config.yaml
num_hidden_layers: 24
hidden_size: 256
num_attention_heads: 6
num_key_value_heads: 6
head_dim: 32
intermediate_size: 1024
vocab_size: 2048
hidden_act: "tanh_gelu"
norm: "layernorm"
norm_place: "pre"
norm_eps: 1e-05
positions: "learned"
qk_norm: false
attn_scale: 0.177
bias: "all"
tie_word_embeddings: true
parallel_block: false
init: "orth"
init_std_qkv: 0.0499
init_std_o: 0.0
init_std_up: 0.0499
init_std_down: 0.0
optimizer: "ademamix"
learning_rate: 0.000309
beta1: 0.9
weight_decay: 0.0
lr_head: 0.0104
max_grad_norm: 0.5
warmup_steps: 220
schedule: "wsd"
decay_fraction: 0.633
decay_shape: "square"
final_lr_fraction: 0.0
batch_tokens: 65536
max_seq_len: 512
doc_mask: true
train_tokens: 493600000
max_steps: 7532
dataset: "wikipedia_en"
MLP neurons of a small language model. Each row is named by its layer, matrix (up: input weights; down: output weights) and neuron, and shows model dimensions 0-255. Each number is 500 + 25 x the weight over its row's rms, rounded and kept within 0 to 999. Numbers have three digits each.
After each neuron's rows, "fires on" lists the tokens most often at its 100 highest values on Wikipedia text that the model never trained on.

L4.up651:534520521479518504499500525490506512517511494492466536522492523476490469519481496460519517507500478477510538502485510529483507458502516474501475521489498482481493553501465494480499541544478498525519487462506493480508484503512510483479495523454534464500504488520480478522513491516543502481467487487434540498485501509513478492514502487471523457498522497457533514483512465462497486510479507531482436519510473502523498555553493529471478520456481516522462500493520535488556500459527482498477531502485508487507522522476475477507477478480492460477533465520492510538496544497530508495445472520507470466468472532492528512531489475507489522498484505538453485511519512467514463512478457498509462582493515496591499509526478472500479525521469528489542481475468524520545511523485470
L4.down651:594535566493470469520482509523510496514514546519485517515474484485504490520501455509483499510469511479509503531494489579466487448493503451499490525490513470518519515493524439532510533500508505511498542480538516479510480496435490493527514562516467495478462513496481495532501488496502487552512520533464493495536481494529520531479523489514525479481501519540521530522500510522498505462466519529477504522499545513457517446489520486488490513485526532481488519494492543505493490468492496499487499460505521479502481480444496490466488497515493478541516522505457470501526469497547458493480500514486537527483511478504464549482475494511528506512529511517526526486456476486444464508493496485493484507452518501498511512517486511457502500499488519468466522464522489490478470533535501
fires on: "c", " par", " var", " differ", "ter", " Par"

L4.up327:533508512488466579459462485511476485546514509480500480512450497480497498533508501566537488499515517479481507500521472475523496520553529528479557497504488470525479495527485482483501455510487496539488511449479512514481498493518515508510469519472469488497526510450519518490477496513463492524501469455481448464488501536528484500534480452530482511472566496496481503481532514512474484476534451497489494505510510502500492531497516493470478465455511501499524470466462494451507491487525524539505517497522511493485513540538473524489547484520486522514501472523491491476490437530531489544527518463511463516480504513505504514509537525530512563492485524495499524497499483505513469492508513491520488524505538547465460513530487536480466530498478467500539503478488499464536493526467505
L4.down327:479490509532481456532492518483459487540505496510542517516529490498498511531506522477488502472518529503484515485506478481461499538528525500526502490463526504473537502510473476528466488493494498494510488556493518491545493546494488523487504526455499493498514543499497485473497497518491443489513498492543505489472462488467482463484534541488535482465466501490500531495437535476538487529495503539508518459497494483483521492482450497558511547524480483486464500503511505544511525517493526494478463478496548504502531518512540445518472489486522521461480507513533493466515489500494455455484481524552527485512505511491479442515451526504513469485509492493479512497506567571480495514481514516501499495498494447544537488502438552501530487487492507474533506474527507491474491492521489
fires on: "ore", "te", "are", "any", "ings"

L4.up825:503496498539510488505436538506518516551517514446517517487483491527484457492539510515472527518505500477505467492502501505508527496524500526513477502513528525512467501527506537472524502485494480482517483509528521504486489504542493478469531479498528495434488484524526530526537566493507505506473481505445498464528452540531516487478498466477492515546492511493452481485530493520474491528525449473548497493469461519508515508542492483474470530505537527507530497542464497501510507511490514451481515508495509496528546462509498504530528482523461501529494536500477490504500489507536533494476521496483514497500516483511498525459510462475466498480441439523440531501456517461465503513540532554479480534478530510530485508479499513537477527485498518454497537500496495511532513519526487
L4.down825:529549470513518478520512501452508488492528512513472476489495498480528484537531472463533499533517511519525483489499502456527499506462447495492511466532503492557513459500475466481491534544470516515506531536533497475512492509483514492514494511457512490466499495494505483481491494457509447513463492480473508458507511508490503488497512534533479505516497523493521520547493508516477478478501493477483528489516497475525512513550537490518504488476489475453511522530535465502511534486495513514468527483466471453542506509526501508506502540540545540472467536482501535550508495509497524531473520467448499494457490525459496487462514526465508486506464484476525514473506452498503453529504494504435459507505507497535501518484507505497539512491520520483503566479570501518475525520443485
fires on: "ad", "od", "ph", "S", "h", "B"

L11.up963:506511489514474526460441501528481468514509479490455533499475500512531492550496508496480488513471468516524522466492503515526556481525512509480492479491482428487498505498479469496493522511517516499531537468510506489505496509494543486486477475485503508488505476483499478524474498529490512529418501524479471463496465486531487519513460507498472477501517526551498513519524496497502517516503491482472460537510462525489476492528473517510487520461508528501538490469444500524510510496487478525511524505491525484481529505481508475504492519502481491492499502488487542530469502454497467485492513544530497480507495514465508527437524504543527507552491515468496469499529504463497498485515487462454454522486473499510524494498457466469535560488495600526508449481503513529551462528481518
L11.down963:535474504489472460556504518486526508502479489473522498489458504471521495490470490489467493541511489516467485517511489469484521497462507479535519557478506537465454457514567473507515539511523544539473468495504494508502481492509478505500507527502504466488507562502497509470513513476465474526562511529481500502513477518503536471501480490534479491492474506509491525534529518478522493505527504559499540475498519511524535488481488483520492538500501482524452491503512508495548474487550497487518484466510490474523502505482555504506514506436534487499517521536479468509468511549483438493514443459471478513506488514504499516534508490476508471422509508517487518513448457485482508478518529507478486482517499513509501459495561485520469492513465464505504519494493502473518520529521473
fires on: "-", " inter", " differ", "c", "ter"

L20.up625:515502509498499517540520508473480509501496516460503458508513522436512504537481499536496483481569529440492498443501499498528491504505498479508488464477556478482468472497474560481540490485495476509488502479516502470458495506457475499542500476463527504500493534535491489469532529516511483498485487485466480498517540508530523469481506482480495454535501578502543508504494481477543472489469500552520508492511525508540500473505499506470475519485517499532544521491494503512502523453472484509546488538454507470511471518551491507448490480502508524516497458494523510535496482525469485508444481512520488493543488497522523482464484462460483471478503502529493518477567545526466490482536506499536478511501503494545490496491495483486532498528493479537505485465518510481493501502467504
L20.down625:527496483478547513490558504550477561518530519483515488462487500499524523481495485492478474517525502495519456522494528488557514493513526476515504520505469495487519490494502477503500474512478480485502483521513501504466523468537491482479449523459506527540503495511482510462539456499502516524517501429491510498496480530487473474500493509486459499499521443499493485475455457502495499493466534512485496428474437469521489484496550477502507490543503528477532494473461537512531498516528493497486520523527472499481511526507504488507577530483514498483508535507475490557523495493493465507475488474523457489491508530483479477516493503542538499525515481493525475532504423497522492485541480493467477484536526529518463543491538549493480510493485518498503485479520530529509483495519468
fires on: " |", ":"

L10.up819:513497502503493487517490540523498539503483500539520475524514491494480493490485475472532501482513496509507517480493523486504481488461507482483515524534467478470526485488478460477514541500531467530538508477494486508499548486493516460543538466516482506509485494510463529488511522515467455464514495506479469544468517527502505501521497471505519442444498506497496463486464453497504539522493494524552492457480477491497491508531528454486511498523511489456473503544513569506477509504490499489481480485490443480536437527493507498478513487536509499540518462501488499486543469506531495504433473503439461520519504532479539523504522467502568460542481491561490507515520501481514509524455512523535516505496509481489510492502548508511470496510463468516514510443497518519500537508505520
L10.down819:488524489542504476552510511471498481503512456508469513516527510483490505496482485441502481455480519503555498501508470497487536497502500496488471515504521525536479487483519504498550504471449511457526524534479499516502464491498509469500502527528501496506546468468504498469498584489551523504516526480572518545532500494492532517493540532503510535485486469485504467514493506493516516524520470516531569460443479524433482448465512507490488505471543503522473483482529474511490527523547488515536502532515554479499475480481475481473537507461481481487489477530518530496471512478505480473523481481548490516488509489509475481518509513473540490476453520492547485492525529500490495522510508514498501509469483514494481486528500500457476488444531504522458478485506509507491502485508492
fires on: " by", " |", " place", "st", "ank", "and"

L11.up151:471472493461496512485490507540506513497472490549451488478499515524450505523494516505466470482472538484507529505532489462466458478496521461528505540490535488479477498538520517541525493491498508472552504487499522500522512480485480519496509510482492530506527514486529484514489515523451462509520485491510473506497486475497467518491458489484494499499510481534518447465485463520516503532513558498538508489446540499470459509504503520546487533567503526451541435528490539521481475544482478480496482516472482481491443521492542499508529473518473473519482533534549527505490478456498488471504486468507485465504493476494520493495521508477497462511509480562492475530483495471494463527541489557496474511492491514468509492519519548482490510504513520517494496476532500526532540497497470
L11.down151:500539511479497476504436509491519500503505501517485537495478489501493500506466554516544488448527511461523504480466459510531533555481485505488508483504531509534514508505466471501542470537490504496522469487512511498538464507479529499544502486521442514522481516540505501499479520469568540511526489473528510511558511508483465483456510521495521460483499521468491466520491503513488521471461487535504502507478505518509460576505504503493476502442478507550466514474526530535504507498525490546524477507466550546502524451471535466493506510525512496514511527487457497485480435480508500479462493466497488501483517516518505518487507501537475500509496478535515514505506486463499503479512491504513472446498457491518469477455464513470512522516518540488507505507505473460531507510475495
fires on: "ank", "l", "and", "k", "er", "ord"

L20.up438:495528489447483519497514537498545507533481463491474515533494449553500489528505501493494507498509498499496530515478528512471486520532464486529470479458511475478490477482515534487481512491491491493472508452491491488438517522480524482508486495499505507496494552482513460520530491484484479481497509495495472494451503548487511495453540460489494507483533501510470453509497462529472464500494521480504484513542470490469469531520474484495558489498501498492499488477483478500499485538511521520464470497526500440472514528510517484543538502496561492492538532473465513508463528480470533504455507503495537552517478512482509463485537538491503530489482492505521521467507457543521479472515499510499491440457532518524496517522465466481487501532476462524550525503519508550557511519504480
L20.down438:522500509499537501495504482483489538507470505497455515509528502458487516500511493523485468499516497482495520499497503521504481501507504491440529485493515523499466551484505513463494514532532506479509484525511533521493480514444497466503450506477519481518494492526470537551485510496534471495498533489490483474477512523515526482466500520514471461531483551509533507488516530500532489538450464542514525512488532482514493511491494505494482517478504515498489462468470477457490501497502467474517487506543453529516500474535528535534480499432513476460513468495507427492505504478523497491508465458499505465481500514500514519529502516482503491500513478552508523437470488496536448544459479499482446482551540506537494503494496529543527497449484560475533521508502548474549485504494489
fires on: " bro", " B", " b", "-", " ro", " Bro"

L19.up510:453519532513512523538522474448474521529459507481492513494498504498546485528495494480487522470488548485523506519522508552530503528538508478519532484478457458457501508490502541475555487506514444480497487482509505543450530453537485484517548478487507492522473472518480523522523543515517517516498499484534462498541510506507481485492484506488514502481487540485508458527480468503488516465490489507491486496497488481488513490524459509507502513475479492481521468537517461500498538458484489507519543493467488476500433516465512542477517473532495536533452488500473501483496456457526542477548545487484439509492467471523534504495504515539520503502471517527469506485536483544468493466500495509502501484471489482517514480524545488465530492510473513545491482512501532463508490537516506
L19.down510:515503506488497436513519493483471502531492487490560472484486480467491552539499469444527482515490451507489510456555502505513511478463505487532554559502519490515514469491474486517504503460478487508480501546488518487524511503490533481522518541492499471454519543484494505516503476468452526493530497520453516486498526469470488487485480507521531490516538494525515485477478535489449505504499491503489495535490470495493481467487545529483508517497444463513488513423535497499529483497522504495507508491530525507492469524508484464512517505460498497489541571469492508505530515500471494530491503488491509503500550475472528502532498549453507454500505485523564508516489495499528495497504498521513493515543510512475514505449497522493483500506472448516500500495479540529522506523442467
fires on: " v", " |", " 27", ":", " s"

L4.up1008:525442446502514510456478522519527572540508489494489535487457483528498504516572521497456505511516504519493490527546520458509472510500465503511505503559500518502489527476486468498521478525482470476510534513525537503482502472523529488488507498491505500481494486542521536501513523509533479509502534523503491496504523496481495481527484494516496496518461469496490541442513470489491528509516472460506517473462472462493504476503521528457486464483520502542541486505490532549505412479453449471487545520476436535502486481530507550513515497507489491528514494491517480502493488503497516532512488480474490501507490483487454519479508498515513531511499476496483503490516477467474500467540529507475511522435549545548520496528490495526490467484514510467499504508496496499514515460476512
L4.down1008:542472438503494507509465464482503528478480496497490484530476479463519523508456475509472525529529501507473492507506496445511515513505500465490526479534520493506469431522455473495463538454493446482509524510491511484480500492478499553490520502511534510503564565478527505467496507522510534491505504504492515486503465492469557469527483511476502513507485535499548529523475523466484484510482447470478519475497478516493507476501472522483525490513522489541503489505536510520506524464489543492503513498513498494526544524509478550522530520487512492479518557585527501501490526511491474502478465503474520479511519553481461487527466511506530500459526514483504504510497489474470458509484517542502484549466466473507496507499483490477495474480470526474520522491525465498503461536523500
fires on: "ph", "ad", "is", "it", "p", "em"

L20.up820:441493532544493476492512520504490517493470466526483495482482478486577523483504461503506494528542457512487560515528504510508502537520516506526485498519456506502505477538513521490470499465455535519531511503451508533491500511439468491462488474495500497523506521450500548443470505439475492522489503516480499475492460518522530494511468541498521467481532495491476521500531506514494556519483458485531504491516538509505474544499501489542513529475485501567506457509508486486516486504536504494524488508554498501515533520514520540549443529533506463471491490501491489464510490465525500506523506530498491475490492475474491506527473516517473486477487505550467485463504500551500508498527477503470469489480535502495486500508467474505490519514503507499531518486498525503546517516558498
L20.down820:537498481483521533443504507504469550506510496521531491522479481474467488463504515487542461500523515488524476494465529559491547481500491499513493422529549494491469482524487518506503518485504494511522505457522475467489485527541496499511515485454506484485519522524498464503509536519470508496497503506489509490513566530471457539469510470515490482493497519484496497498522458467513479472492499540518513543500453492544493511526528526464461536506459480496504484457439498538515488518511489512483470517476491507481497481496517512497547524509545465520500508485468480516490500515486502524527464505499540510506508495477543546521471492473505514490507550530479572487519474541493509488452491469456551507507515472451482496476524540483495471492485508521492484478480503528511516500451521
fires on: " t", "-", "t", " ent", " b", "ib"

L19.up155:464486509495541502511491487496509517506508480511472546497480516556501525535493484504485439489528494478467527508519506490539482481517528498519556525481463514484495503525479507492481508538497537501492487534481514488533465515474487468503460463481484487507470487519503493452464489538494515505495475525502471504526504488481472519537507555477508496469468519525469526488494474518478498535514504492519457481497533475503462474527453490499502509483485541487500462452483519516490525508465497486532486478509458502466530489543490484523490517508453471502510473517481526499462520516447507505488534551469473455546427459467523438501519522506516504499486427513482491520496529498506502463481477548520472513509545465521500477506508493502502491471457498472492515515520488458540545498506533
L19.down155:500518485520511519516540471470453524471522481507495470540510530488507475531468495442504483522502515503510502518509459529494520493460500463499479515487493500467501508488491518550525495544495525479536505457505497528481503501487479537523508495487521534440507459500488529512492498514488514556469528506514506525524537513535492518487468489536489507466485484466565507476517495466511491510516517438557479495503444498526521460514499517472466510496541497502491499504506521517469461520494475508482515540481498505501499489478475531486508454535501482508520503537516540473475490531509473499525509492500490528446496470513541534529493469506513498511537514530529547496491510468467501483473483495538467518488463457527529471458522476433531492500518460527488443493502497530557491461483504
fires on: "-", " t", "on", "t", "n"